python train.py --num_hidden_layers=8 --hidden_size=448 --num_attention_heads=7 --num_key_value_heads=7 --head_dim=64 --intermediate_size=1792 --vocab_size=2542 --hidden_act="squared_relu" --norm="rmsnorm" --norm_place="pre" --norm_eps=1e-05 --positions="rope" --rope_theta=10000.0 --rope_fraction=1.0 --qk_norm=true --attn_scale=0.147 --bias="none" --tie_word_embeddings=false --parallel_block=false --extras=["capped logits"] --init="orth" --init_std_qkv=0.0245 --init_std_o=0.0 --init_std_up=0.0245 --init_std_down=0.0 --optimizer="muon_variant" --learning_rate=0.00129 --lr_mult_down=2.0 --lr_head=0.00456 --max_grad_norm=0.5 --warmup_steps=0 --schedule="wsd" --decay_fraction=0.333 --decay_shape="sqrt" --final_lr_fraction=0.0 --batch_tokens=131072 --max_seq_len=2048 --doc_mask=false --train_tokens=620500000 --max_steps=4735 --dataset="wikipedia_en"
MLP neurons of a small language model. Each row is named by its layer, matrix (up: input weights; down: output weights) and neuron, and shows model dimensions 16-79. Each number is 200 + 40 x the weight over its row's rms, rounded and kept within 0 to 999.
After each neuron's rows, "fires before" lists the tokens most often just after its 100 highest values on Wikipedia text that the model never trained on.

L3.up608,196,162,133,264,226,194,204,189,233,157,136,235,189,195,141,210,194,102,153,270,191,261,207,209,171,286,202,209,206,150,227,289,198,241,220,175,175,136,213,180,186,172,182,143,135,156,306,243,162,168,166,220,211,215,220,208,181,207,193,210,148,207,233,239
L3.down608,253,150,122,194,200,159,171,184,226,177,200,210,241,225,206,214,193,220,261,152,180,205,264,203,221,213,220,151,216,225,126,239,216,158,173,282,211,143,229,193,151,150,245,223,179,285,245,222,230,207,156,158,210,207,217,219,277,140,239,235,259,206,227,165
fires before: "\n", " is", " was", " =", " S"

L3.up256,284,217,251,291,267,114,216,144,246,179,122,214,165,169,242,204,185,153,229,229,180,211,209,187,306,225,104,182,192,195,133,178,182,188,190,171,226,215,204,262,196,184,247,219,194,157,225,142,247,159,173,204,179,180,240,230,174,194,240,215,153,182,207,88
L3.down256,181,133,151,189,140,171,163,267,208,197,185,198,249,291,223,162,276,257,137,181,231,167,278,210,247,211,174,205,228,198,200,180,199,185,145,183,136,198,154,243,187,187,165,176,205,133,247,154,195,187,203,215,227,141,203,141,182,146,230,213,194,185,165,286
fires before: " |", ".", ";", " 2"

L3.up1304,150,261,215,258,225,223,104,185,216,142,171,247,225,185,242,202,162,175,262,122,229,167,262,282,265,178,164,173,253,283,239,234,131,217,218,193,237,218,188,251,214,165,165,187,192,211,188,191,241,203,191,232,176,238,205,198,126,210,268,207,238,154,226,247
L3.down1304,148,134,135,244,173,218,241,253,210,225,216,176,201,288,150,150,162,224,212,198,253,254,216,191,148,276,300,280,225,181,188,220,217,215,160,222,143,213,287,197,206,163,135,189,212,175,246,278,167,183,114,171,219,180,191,192,226,235,238,254,287,302,192,172
fires before: "\n", " "

L3.up1154,200,190,216,216,247,212,196,198,188,198,140,143,230,227,218,284,126,163,143,199,210,229,153,232,147,120,205,156,216,224,166,265,172,153,177,192,192,232,307,173,231,156,201,207,152,219,113,180,191,183,253,219,227,200,204,170,189,230,214,215,189,206,212,209
L3.down1154,192,227,138,272,168,158,128,192,146,221,181,232,186,192,186,174,175,221,219,183,162,169,127,231,191,162,158,169,162,249,183,238,191,165,217,254,241,243,170,71,219,131,176,192,256,152,199,244,242,224,266,192,224,236,174,185,208,133,145,251,258,202,242,133
fires before: "\n", " The", " It", " He", " As"

L3.up1701,146,219,232,146,148,229,156,153,241,173,148,224,178,188,194,243,185,143,223,237,182,216,165,271,272,197,225,196,201,142,237,249,207,254,174,144,216,174,211,201,196,193,244,170,198,178,203,236,222,162,245,184,322,206,176,254,322,125,223,139,220,238,203,137
L3.down1701,189,150,180,167,234,227,162,165,286,141,154,229,149,245,192,166,235,86,190,159,203,155,228,205,174,200,239,158,220,199,210,337,234,158,165,195,194,243,243,206,242,246,160,220,212,173,190,174,142,198,204,205,150,287,144,226,179,197,239,188,228,258,306,181
fires before: " |"

L3.up458,259,214,244,204,198,224,206,235,186,207,236,219,173,212,177,223,272,220,129,240,223,102,172,214,241,210,126,243,200,291,215,143,220,145,194,213,227,222,213,235,186,196,202,160,155,196,166,295,188,180,254,217,212,171,162,167,278,236,209,164,160,218,237,218
L3.down458,180,176,153,250,184,195,183,169,231,240,183,216,169,198,253,156,163,163,201,136,201,277,150,239,213,228,197,146,229,145,210,239,140,146,203,295,197,249,231,122,193,135,224,127,206,147,207,177,232,250,212,128,246,204,146,205,237,177,190,237,172,227,207,163
fires before: " |", "==", "\n", " ==", " and", ":"

L3.up907,191,243,188,205,141,185,203,217,216,183,239,149,183,172,173,185,249,207,143,224,196,239,297,190,152,181,206,285,245,221,192,148,164,217,166,130,218,243,208,203,235,161,238,239,272,228,179,238,197,152,190,227,143,185,212,180,245,162,201,269,240,159,157,198
L3.down907,260,174,233,189,102,200,149,232,219,163,210,194,202,286,164,204,149,204,208,211,160,190,237,162,256,194,203,203,202,233,156,170,123,163,244,258,151,193,207,143,211,193,200,220,166,202,165,250,229,192,184,175,132,157,174,205,186,206,191,168,209,222,181,230
fires before: "\n", "==", "===", " He"

L3.up1020,156,178,224,145,215,209,131,181,199,194,237,226,196,178,226,189,261,165,172,230,190,199,207,198,236,172,201,199,275,199,196,168,141,169,165,191,302,184,206,198,220,159,200,162,252,98,190,172,214,143,171,210,232,185,262,180,258,126,185,152,230,241,250,139
L3.down1020,278,194,193,153,141,180,199,204,199,190,194,171,230,152,264,254,246,149,160,242,242,211,175,249,183,180,238,172,82,153,237,315,311,232,144,234,145,205,161,209,227,238,169,158,254,176,166,212,211,175,195,177,173,233,228,161,60,151,172,257,195,160,217,268
fires before: " |", "|", "\n", "|---|---|---|---", ";", "(s)"

L3.up897,181,194,280,261,225,302,205,159,272,225,222,236,150,177,193,205,226,223,157,265,247,163,140,206,152,188,193,204,211,225,241,227,230,165,232,219,293,199,183,199,131,222,221,166,189,177,234,222,149,112,225,176,184,226,210,221,143,194,170,171,184,244,158,160
L3.down897,186,193,240,189,252,155,130,182,174,228,181,272,158,240,139,174,155,159,195,110,183,217,210,213,197,260,241,232,178,215,173,148,181,149,253,235,169,128,255,285,152,151,148,164,176,217,184,207,231,192,152,297,191,121,170,175,240,264,194,258,202,218,258,216
fires before: " of", "==", " for", " and", " =="

L3.up663,196,236,235,214,225,193,243,192,227,178,211,263,189,201,164,235,222,137,174,200,233,119,217,166,264,284,134,261,148,193,189,187,248,186,124,173,230,201,203,188,180,256,152,188,262,180,238,233,271,131,154,204,277,183,282,163,248,194,146,197,214,157,213,164
L3.down663,138,180,243,183,148,165,226,186,193,204,216,158,194,196,166,259,174,114,168,182,170,138,242,198,185,204,209,216,201,240,142,235,184,209,199,215,188,141,164,240,200,163,255,176,217,223,190,271,238,196,207,231,188,153,163,163,148,253,230,206,289,158,247,201
fires before: " |", ".", " is", " in", ";"

L3.up1410,221,225,196,279,173,204,265,190,222,202,223,241,167,123,155,118,202,227,166,185,184,190,196,145,226,209,185,123,127,216,207,153,212,133,220,219,222,178,148,200,225,250,217,189,209,122,102,110,187,202,276,207,229,237,166,181,277,163,175,235,203,158,279,102
L3.down1410,172,173,157,195,217,169,174,183,122,213,239,174,205,295,113,191,201,234,174,242,171,180,211,219,228,210,214,225,185,218,183,210,242,198,172,194,173,178,119,257,194,280,121,224,239,225,268,165,179,178,197,190,161,246,200,231,225,197,98,206,205,223,160,216
fires before: "\n", "-", "===", "|"

L3.up1751,212,247,205,156,275,213,185,238,246,257,263,210,233,274,253,186,170,256,214,148,305,189,230,223,186,204,209,177,262,274,184,194,212,236,209,179,247,234,222,194,200,154,225,183,239,251,197,157,270,89,191,191,189,160,231,238,177,170,199,223,147,151,191,173
L3.down1751,183,195,188,231,111,169,163,154,209,167,165,158,258,216,222,227,218,261,199,249,251,250,170,194,202,157,232,175,207,201,197,136,150,259,225,186,202,204,137,132,197,186,123,141,178,228,219,216,155,195,247,230,226,239,228,193,194,182,241,191,226,188,209,224
fires before: " the", " a", " that"

L3.up487,239,165,178,158,132,210,175,260,208,200,181,206,218,183,278,198,261,154,185,186,103,210,172,196,175,82,150,196,153,241,279,106,196,218,241,202,199,190,262,199,206,179,288,263,143,300,248,177,217,98,171,165,240,202,155,167,230,201,163,182,213,157,198,170
L3.down487,227,209,265,183,190,192,204,195,206,195,216,125,182,147,215,189,232,215,202,205,206,195,289,197,148,300,197,159,294,222,183,198,289,207,243,235,209,188,155,210,195,211,196,206,201,151,150,213,177,253,206,188,277,175,233,163,203,217,177,186,192,240,222,187
fires before: "\n", " |", "ist", "-"

L3.up795,203,171,166,249,242,165,177,170,178,143,172,164,245,283,192,217,216,214,230,220,243,169,245,212,164,242,150,197,253,162,231,245,101,194,127,193,241,185,265,209,181,185,195,173,192,246,204,252,268,311,199,113,196,103,270,248,184,185,218,165,186,228,185,248
L3.down795,179,219,189,126,112,170,143,233,217,209,158,136,171,237,205,186,224,228,209,268,207,242,166,191,186,199,194,202,248,238,181,159,270,186,214,211,152,242,168,230,130,161,198,230,288,225,200,221,168,200,194,206,155,163,153,201,157,199,203,279,107,163,203,209
fires before: "\n", " 0", " +", " 4", " ", " 3"

L3.up830,191,206,213,223,137,210,186,178,226,179,99,207,123,195,162,214,206,148,227,247,228,153,124,142,184,189,174,209,150,210,196,187,287,185,185,217,203,153,211,248,203,190,242,252,190,170,130,253,206,138,182,129,187,133,240,250,201,145,157,175,211,224,207,141
L3.down830,151,148,206,134,229,260,129,212,171,197,150,181,224,167,196,235,162,203,220,248,201,266,204,240,176,190,225,207,148,199,198,223,168,255,152,154,164,260,212,207,126,250,183,169,178,224,164,206,243,199,153,126,213,242,201,207,218,216,264,196,179,250,230,222
fires before: "\n", "==", " life", " ==", " and", "ation"

L3.up727,184,233,212,184,222,135,184,121,183,184,217,247,290,256,259,163,226,174,205,193,192,199,168,215,222,236,248,230,189,126,188,282,234,148,236,210,233,171,172,93,251,121,220,181,218,200,157,254,156,69,170,208,183,194,233,166,175,106,264,192,193,201,225,112
L3.down727,145,148,257,187,231,177,235,194,173,280,93,222,231,112,165,252,186,218,226,260,308,197,195,176,187,208,243,162,154,207,203,172,188,262,165,208,188,222,154,173,161,207,234,192,278,151,258,172,196,303,195,185,199,230,178,211,169,170,191,174,215,170,260,168
fires before: " the", " to", " a", " him"

L3.up269,260,179,195,198,216,239,140,217,213,215,177,175,251,172,148,134,244,204,203,269,187,234,131,207,191,227,124,105,261,238,167,119,134,246,228,168,161,87,187,206,141,204,181,202,228,241,131,280,215,177,223,176,199,197,207,156,171,165,186,197,174,124,219,189
L3.down269,135,199,168,188,191,201,183,138,117,157,208,154,256,193,194,219,174,207,222,224,235,233,118,214,194,191,244,250,204,148,184,235,207,207,254,247,242,200,259,186,162,175,168,251,199,190,156,238,239,189,210,266,205,249,159,155,182,219,167,194,272,238,244,194
fires before: "\n"

L3.up849,229,161,234,200,262,226,189,225,144,226,174,229,205,173,96,240,175,165,208,210,243,129,131,232,270,178,141,229,167,192,237,210,228,190,193,172,182,175,260,200,156,291,166,164,231,147,181,213,194,266,191,125,177,251,211,246,215,179,185,217,164,257,248,227
L3.down849,275,196,218,183,259,235,222,202,195,209,190,294,221,223,275,175,218,288,197,206,197,268,228,192,241,227,165,255,230,195,186,173,191,255,196,164,165,196,215,176,179,188,226,205,229,170,185,217,179,150,216,194,224,199,196,226,187,197,154,255,218,192,213,183
fires before: "-", "\n", "|", "2.", "3.", "4."

L3.up275,289,237,272,190,234,188,213,260,221,193,231,170,189,213,159,170,211,218,177,216,198,214,114,248,201,223,185,256,142,228,180,172,170,207,180,199,196,224,212,176,213,210,209,192,195,226,204,241,199,133,201,229,315,221,257,239,274,186,173,243,236,222,230,227
L3.down275,256,195,225,204,189,228,167,212,197,136,175,212,282,203,175,187,196,129,251,197,166,205,216,168,198,262,214,178,213,180,236,220,237,142,162,191,226,183,154,222,132,220,77,282,184,200,148,223,208,228,206,203,211,130,93,191,201,240,153,276,148,210,166,169
fires before: "-", ".", "w", ":", "\n"

L3.up601,142,258,114,268,233,132,164,172,160,210,228,214,186,236,245,179,176,190,160,157,208,241,224,227,220,164,217,239,186,218,273,166,182,167,228,187,192,202,158,151,150,170,152,149,156,198,192,162,261,222,146,182,193,149,253,150,177,119,200,148,209,260,259,122
L3.down601,209,234,176,169,252,159,183,189,215,224,204,244,167,228,206,227,203,309,209,214,207,147,158,204,217,243,174,232,123,137,165,202,247,251,186,203,170,221,174,190,272,204,190,171,168,190,212,229,173,244,190,214,235,197,234,217,215,184,190,239,194,201,144,217
fires before: "\n", " ", " It"

L3.up1369,232,228,160,200,135,169,150,185,107,235,204,237,244,227,192,233,196,209,105,175,249,194,253,226,202,181,258,215,180,207,189,162,168,297,234,137,216,121,244,208,243,188,218,173,219,247,205,216,235,212,175,203,217,244,233,228,213,215,173,253,200,191,224,151
L3.down1369,174,194,216,159,168,257,170,162,260,257,190,183,203,202,229,184,192,155,222,210,194,166,171,149,231,183,181,90,197,154,149,249,279,185,273,149,246,235,199,221,134,198,213,223,172,218,199,169,210,192,248,165,213,180,177,152,120,228,252,255,170,184,137,167
fires before: "\n", " The", "The", "|"

L3.up70,182,230,193,193,187,194,221,283,244,231,270,138,109,138,229,252,148,116,262,151,242,211,149,195,204,187,244,145,172,187,308,141,195,150,166,218,240,208,181,161,216,152,255,184,180,247,260,104,183,118,229,234,265,239,230,227,205,225,174,168,201,214,259,202
L3.down70,288,247,207,165,207,237,235,253,162,218,284,197,232,189,217,218,224,236,195,252,205,244,224,236,268,198,221,194,249,215,166,199,151,234,243,164,192,192,213,206,210,210,145,218,175,151,175,216,165,240,224,229,180,195,273,206,220,271,201,297,235,132,292,221
fires before: " |", " 0", " 1", " K", " 4", " 2"

L3.up76,221,226,226,155,170,129,103,197,205,183,134,164,214,206,218,108,240,220,141,217,207,228,213,250,177,173,211,170,159,157,177,195,225,206,202,180,299,191,250,206,194,223,173,265,233,207,204,175,194,180,174,204,221,275,52,218,255,170,212,231,171,195,252,213
L3.down76,253,227,183,270,167,182,152,179,182,218,171,171,241,164,187,262,155,212,138,181,230,206,188,212,143,220,191,186,283,205,224,198,158,157,159,234,142,197,189,195,200,132,155,234,197,224,222,264,197,197,215,204,198,219,154,210,191,198,184,174,206,222,173,279
fires before: "\n", " The", " He", " In"

L3.up1004,276,204,238,269,208,222,161,195,251,171,202,164,145,225,228,215,197,187,172,197,147,226,202,214,232,263,243,240,214,249,148,213,259,176,116,177,265,139,213,243,125,180,199,250,221,177,216,121,241,250,205,180,186,172,216,185,192,199,182,235,212,211,302,203
L3.down1004,219,138,195,163,181,214,147,249,257,276,220,159,120,199,190,300,247,126,210,151,249,197,162,153,175,226,228,218,264,273,272,197,190,210,174,214,171,216,242,173,192,209,197,181,209,164,243,202,145,215,158,195,278,171,153,203,149,189,167,189,213,191,224,268
fires before: " |", "\n", " For", " ", " App", " Go"

L3.up628,219,259,175,196,170,145,275,192,234,209,199,236,221,165,197,127,220,203,217,233,216,199,180,219,314,239,223,176,184,205,234,257,115,114,246,171,116,208,287,136,225,208,190,136,263,174,156,127,169,196,200,224,147,212,188,206,195,225,249,170,121,230,125,260
L3.down628,202,206,271,224,183,261,201,168,167,245,166,138,207,285,207,206,254,151,272,220,211,211,164,140,174,114,207,229,176,236,103,248,248,139,220,198,224,158,199,153,204,178,191,192,243,218,187,195,173,230,195,220,249,213,265,245,238,257,189,262,188,199,259,241
fires before: "\n", "==", " list", ":", "ical", "al"

L3.up1432,175,143,159,172,161,212,217,161,156,242,203,199,245,197,180,108,144,153,212,244,183,164,187,87,217,213,202,183,113,222,177,262,196,232,169,174,267,191,221,195,138,184,237,173,137,191,136,220,232,152,168,175,226,254,160,222,152,182,156,228,244,178,215,200
L3.down1432,188,136,235,185,220,197,240,237,150,321,162,124,159,176,239,145,182,227,181,179,197,175,186,182,188,217,273,203,161,126,176,192,209,200,184,228,249,163,184,251,125,163,178,239,147,123,209,189,254,156,160,183,215,153,243,198,217,232,173,214,162,214,226,202
fires before: "\n"

L3.up593,224,247,201,186,190,231,232,268,257,165,214,198,207,174,167,148,160,160,192,173,173,177,158,211,207,209,109,191,198,198,210,185,218,204,177,227,195,250,234,271,174,150,202,220,126,196,184,226,243,226,332,173,261,171,165,181,207,267,217,244,200,220,208,161
L3.down593,151,228,234,233,325,204,184,276,170,203,201,244,141,168,206,210,193,241,184,217,207,168,232,229,206,161,256,190,258,192,317,266,153,232,176,207,209,276,174,210,164,234,229,240,188,199,199,222,187,216,213,220,237,198,217,175,225,178,177,190,161,187,146,145
fires before: "-", ":", " •", "T)"

L3.up366,203,201,155,228,271,149,146,178,257,234,180,226,202,145,228,248,210,238,233,234,246,210,224,196,247,228,184,254,216,214,224,220,220,201,197,199,209,201,264,152,200,247,219,231,209,169,133,222,151,232,246,192,212,221,140,178,205,188,234,209,205,186,190,140
L3.down366,211,202,250,170,190,186,225,232,190,209,178,225,170,254,85,184,177,138,277,236,175,123,226,140,248,184,139,153,179,144,226,231,170,169,273,212,116,277,161,228,227,164,180,209,203,213,191,211,197,184,220,219,171,204,183,159,135,269,243,207,166,249,244,179
fires before: "|", " ", ";"

L3.up1330,201,253,161,211,116,198,231,181,241,233,178,169,114,160,213,218,181,138,130,144,242,124,227,167,240,265,168,137,161,272,192,190,187,228,175,270,248,251,168,203,127,206,209,174,157,161,173,98,259,116,198,206,296,249,146,102,235,158,239,214,229,189,244,127
L3.down1330,181,164,222,203,239,253,194,267,211,164,167,166,185,179,196,180,186,197,157,188,156,197,278,193,175,211,96,228,281,177,191,237,175,293,116,181,200,245,210,154,195,131,223,188,250,256,173,211,254,155,207,101,225,153,186,183,206,175,163,181,257,278,269,284
fires before: " |", "."

L3.up915,253,172,226,209,127,146,219,223,161,246,197,138,99,172,197,179,164,163,153,169,195,206,206,145,207,259,211,220,157,145,231,132,234,255,193,125,241,185,165,245,172,185,258,127,221,183,203,187,228,138,190,173,227,206,239,177,187,126,127,241,258,205,243,222
L3.down915,244,198,198,169,181,237,183,239,177,212,205,169,203,209,202,181,172,189,288,208,175,218,187,144,160,122,133,150,221,202,156,150,256,234,223,126,229,199,132,167,174,243,205,193,191,203,91,156,212,173,177,185,222,175,213,199,231,274,222,148,258,116,186,218
fires before: " |", "le", "os", ";"

L3.up497,175,224,157,295,212,206,181,236,165,103,150,261,220,242,233,214,199,210,178,275,242,203,255,229,189,187,261,166,118,139,195,270,181,221,161,178,215,187,215,279,294,317,212,208,201,279,189,207,201,218,135,149,178,168,243,268,99,147,207,210,114,213,202,170
L3.down497,206,213,166,229,131,225,177,81,159,192,277,178,205,259,230,199,214,230,228,216,209,167,228,236,169,210,140,318,207,235,193,256,172,200,187,193,245,187,211,146,117,224,132,123,183,192,215,212,180,197,178,131,213,162,190,226,171,242,174,184,290,169,183,247
fires before: "\n", " "

L3.up1458,142,256,118,212,120,231,128,198,191,223,190,144,142,183,188,299,165,229,207,196,240,230,245,223,197,189,227,281,245,203,207,234,180,207,203,188,159,217,189,166,169,177,165,212,166,206,239,190,301,245,168,198,122,137,164,169,209,169,257,251,218,197,192,263
L3.down1458,184,193,172,185,242,166,205,161,251,186,211,244,167,192,209,130,258,129,194,214,159,230,157,228,304,190,158,94,232,232,204,175,196,154,216,266,134,197,170,217,183,199,259,159,206,204,175,187,174,191,208,220,201,219,190,222,277,197,236,246,191,150,257,187
fires before: " and", " in", " when", ".", " as", " with"

L3.up1141,181,215,236,199,163,252,267,143,200,193,198,201,190,229,201,282,200,218,163,216,220,193,219,144,123,134,238,196,187,155,238,121,303,124,187,198,223,170,177,215,144,224,160,172,265,224,202,192,262,228,193,199,247,238,263,212,267,183,228,199,191,109,210,203
L3.down1141,196,243,226,228,207,151,153,219,226,222,220,213,244,255,164,229,214,177,173,183,181,158,191,181,143,154,216,138,254,220,169,173,180,251,217,146,172,206,182,192,295,197,218,254,197,284,208,172,216,273,286,135,184,222,178,130,180,186,190,170,225,197,280,208
fires before: " the", " \"", " they", " that", " it", " he"

L3.up1582,232,240,126,208,192,205,283,228,195,195,178,201,165,174,195,153,209,185,154,202,138,159,173,190,221,274,169,212,169,171,134,115,204,125,218,151,231,232,204,242,174,166,184,182,243,267,187,145,194,141,186,214,198,195,216,247,252,105,215,212,291,230,213,169
L3.down1582,205,246,226,209,199,256,247,184,131,193,158,130,205,240,176,215,192,149,222,185,154,238,146,172,159,172,244,135,237,227,228,202,183,189,248,132,268,179,171,173,151,262,196,200,161,264,150,142,217,190,185,196,207,248,157,160,188,151,159,204,157,157,208,162
fires before: " |", "(s)", ";"

L3.up52,208,214,163,191,262,181,257,236,239,222,167,211,187,247,166,228,164,148,205,181,189,284,181,192,175,191,185,224,172,196,83,168,308,207,138,158,199,213,254,144,136,247,134,201,186,216,179,252,218,188,215,198,237,204,214,190,248,253,206,148,238,260,157,173
L3.down52,201,233,215,195,120,218,198,175,199,152,203,230,195,139,212,210,208,170,150,190,163,127,257,227,115,227,156,134,218,247,197,187,197,195,169,177,206,170,232,231,170,220,169,177,191,195,231,220,176,218,198,168,131,262,115,95,192,204,199,201,194,155,228,185
fires before: "\n"

L3.up1036,227,152,192,307,195,157,171,156,219,118,204,214,189,183,197,127,161,213,163,200,212,233,175,187,200,177,233,174,205,186,226,215,177,158,208,255,122,207,223,175,224,247,227,199,246,153,235,180,255,158,156,116,242,180,242,152,209,215,201,206,207,211,171,195
L3.down1036,190,175,249,189,191,189,177,211,240,219,205,224,191,209,297,214,209,211,167,157,161,179,260,166,106,174,167,173,168,235,140,227,181,247,236,187,129,165,227,181,195,272,157,196,191,208,193,181,265,181,159,171,225,202,173,162,231,229,130,248,217,270,231,199
fires before: "ing", "s", " to", " up", "ed", " in"

L3.up1675,177,246,183,244,193,177,198,181,220,261,179,215,187,165,233,196,198,193,246,205,246,188,142,144,277,221,221,202,230,157,216,192,276,219,230,172,172,210,223,196,216,164,180,220,160,261,163,154,137,179,300,174,173,195,181,258,206,243,236,203,218,193,201,159
L3.down1675,192,150,185,165,203,176,224,183,213,316,218,221,251,154,232,216,196,150,110,193,169,234,209,191,293,200,212,175,245,178,167,225,254,203,219,221,226,200,274,277,224,240,163,213,230,189,125,117,130,232,168,223,260,136,200,214,214,274,162,195,148,205,217,209
fires before: " |", ".", "%"

L3.up1144,199,143,216,185,229,251,237,259,182,219,243,182,168,197,233,189,121,182,168,146,248,122,136,210,212,201,198,178,278,229,168,224,136,234,263,191,184,157,217,141,156,206,120,234,200,144,191,170,170,241,166,161,143,201,190,230,256,132,151,176,188,203,135,167
L3.down1144,198,184,234,215,212,234,202,227,243,197,257,175,221,102,253,181,153,256,168,212,123,93,120,268,263,212,222,143,211,244,182,185,153,215,167,211,154,213,194,200,163,227,109,186,167,185,150,135,208,201,123,204,179,171,158,174,207,161,181,235,204,169,184,145
fires before: "y", "ood", "son", "ul", "ple", "xt"

L3.up1768,202,215,205,180,205,244,246,217,242,233,169,162,181,145,162,244,173,156,193,192,206,189,122,159,169,247,143,143,261,237,215,170,154,174,119,209,249,206,187,153,182,131,212,161,147,184,237,197,160,148,114,237,308,156,180,86,268,168,205,216,202,168,194,178
L3.down1768,141,197,287,204,196,210,195,132,264,186,225,143,236,185,148,184,212,186,230,155,172,261,253,228,134,155,136,225,182,101,199,201,144,241,211,163,175,231,227,199,194,224,158,210,210,175,188,179,175,248,231,216,228,173,209,189,186,200,200,166,211,215,240,215
fires before: " |", " 10"

L3.up302,188,174,187,181,220,213,219,176,171,236,187,224,172,190,95,195,179,191,256,228,163,177,229,233,220,222,162,77,157,263,189,157,178,149,250,185,291,300,224,195,211,170,251,189,165,211,229,245,282,173,200,193,178,269,270,196,227,138,218,127,192,193,165,141
L3.down302,233,243,113,233,244,209,162,107,252,181,198,141,228,170,310,94,200,236,153,169,181,139,233,202,245,190,202,216,279,160,268,192,196,190,200,234,157,202,277,190,146,146,219,264,180,182,182,199,227,173,182,178,268,172,232,159,181,185,204,157,199,201,211,212
fires before: " |", "\n", "(s)", ";"

L3.up746,194,207,186,211,101,178,178,260,185,211,251,167,131,171,190,203,165,222,102,200,181,185,240,202,232,243,206,205,204,232,155,177,242,241,301,212,231,169,224,211,249,167,236,205,234,178,199,150,201,136,237,175,209,192,214,209,265,178,217,140,198,207,215,118
L3.down746,138,154,203,184,229,237,204,200,164,212,217,274,146,177,193,243,161,147,209,110,176,121,251,208,214,206,219,177,274,144,202,245,241,223,123,207,192,159,169,184,205,296,195,172,205,194,210,213,249,120,175,194,247,178,164,217,163,243,239,207,226,228,203,244
fires before: " |", "ill", "er", "U", " v", "A"

L3.up334,245,247,228,230,245,177,183,233,145,231,253,222,170,238,228,157,237,218,177,169,101,217,197,190,178,232,180,299,164,160,231,217,196,191,214,276,218,192,135,205,212,167,231,177,169,211,230,154,138,134,180,215,178,200,193,177,157,208,225,182,173,118,236,192
L3.down334,186,227,226,126,268,207,226,245,200,167,167,207,244,201,290,153,214,173,210,122,215,201,236,269,231,156,158,152,213,218,192,140,198,194,123,157,191,216,208,194,189,168,214,226,206,211,144,182,149,188,229,248,240,117,91,253,250,202,152,179,169,215,187,230
fires before: "|", "-", " the", "en"

L3.up130,195,222,158,175,168,123,200,216,220,216,156,245,175,184,196,233,120,241,154,163,194,199,210,284,224,220,204,189,220,170,217,233,183,214,244,290,217,230,238,233,204,213,242,217,139,199,103,249,179,243,203,183,191,221,234,170,258,302,307,192,191,197,239,193
L3.down130,173,237,254,247,182,194,182,191,217,199,246,215,259,164,145,171,218,137,256,197,170,233,146,218,225,217,213,191,224,254,176,206,177,226,223,200,188,166,171,142,191,219,100,144,196,219,295,224,294,89,242,260,204,146,161,210,238,241,231,213,231,207,146,136
fires before: " to", " in", " by", " from", " with", " and"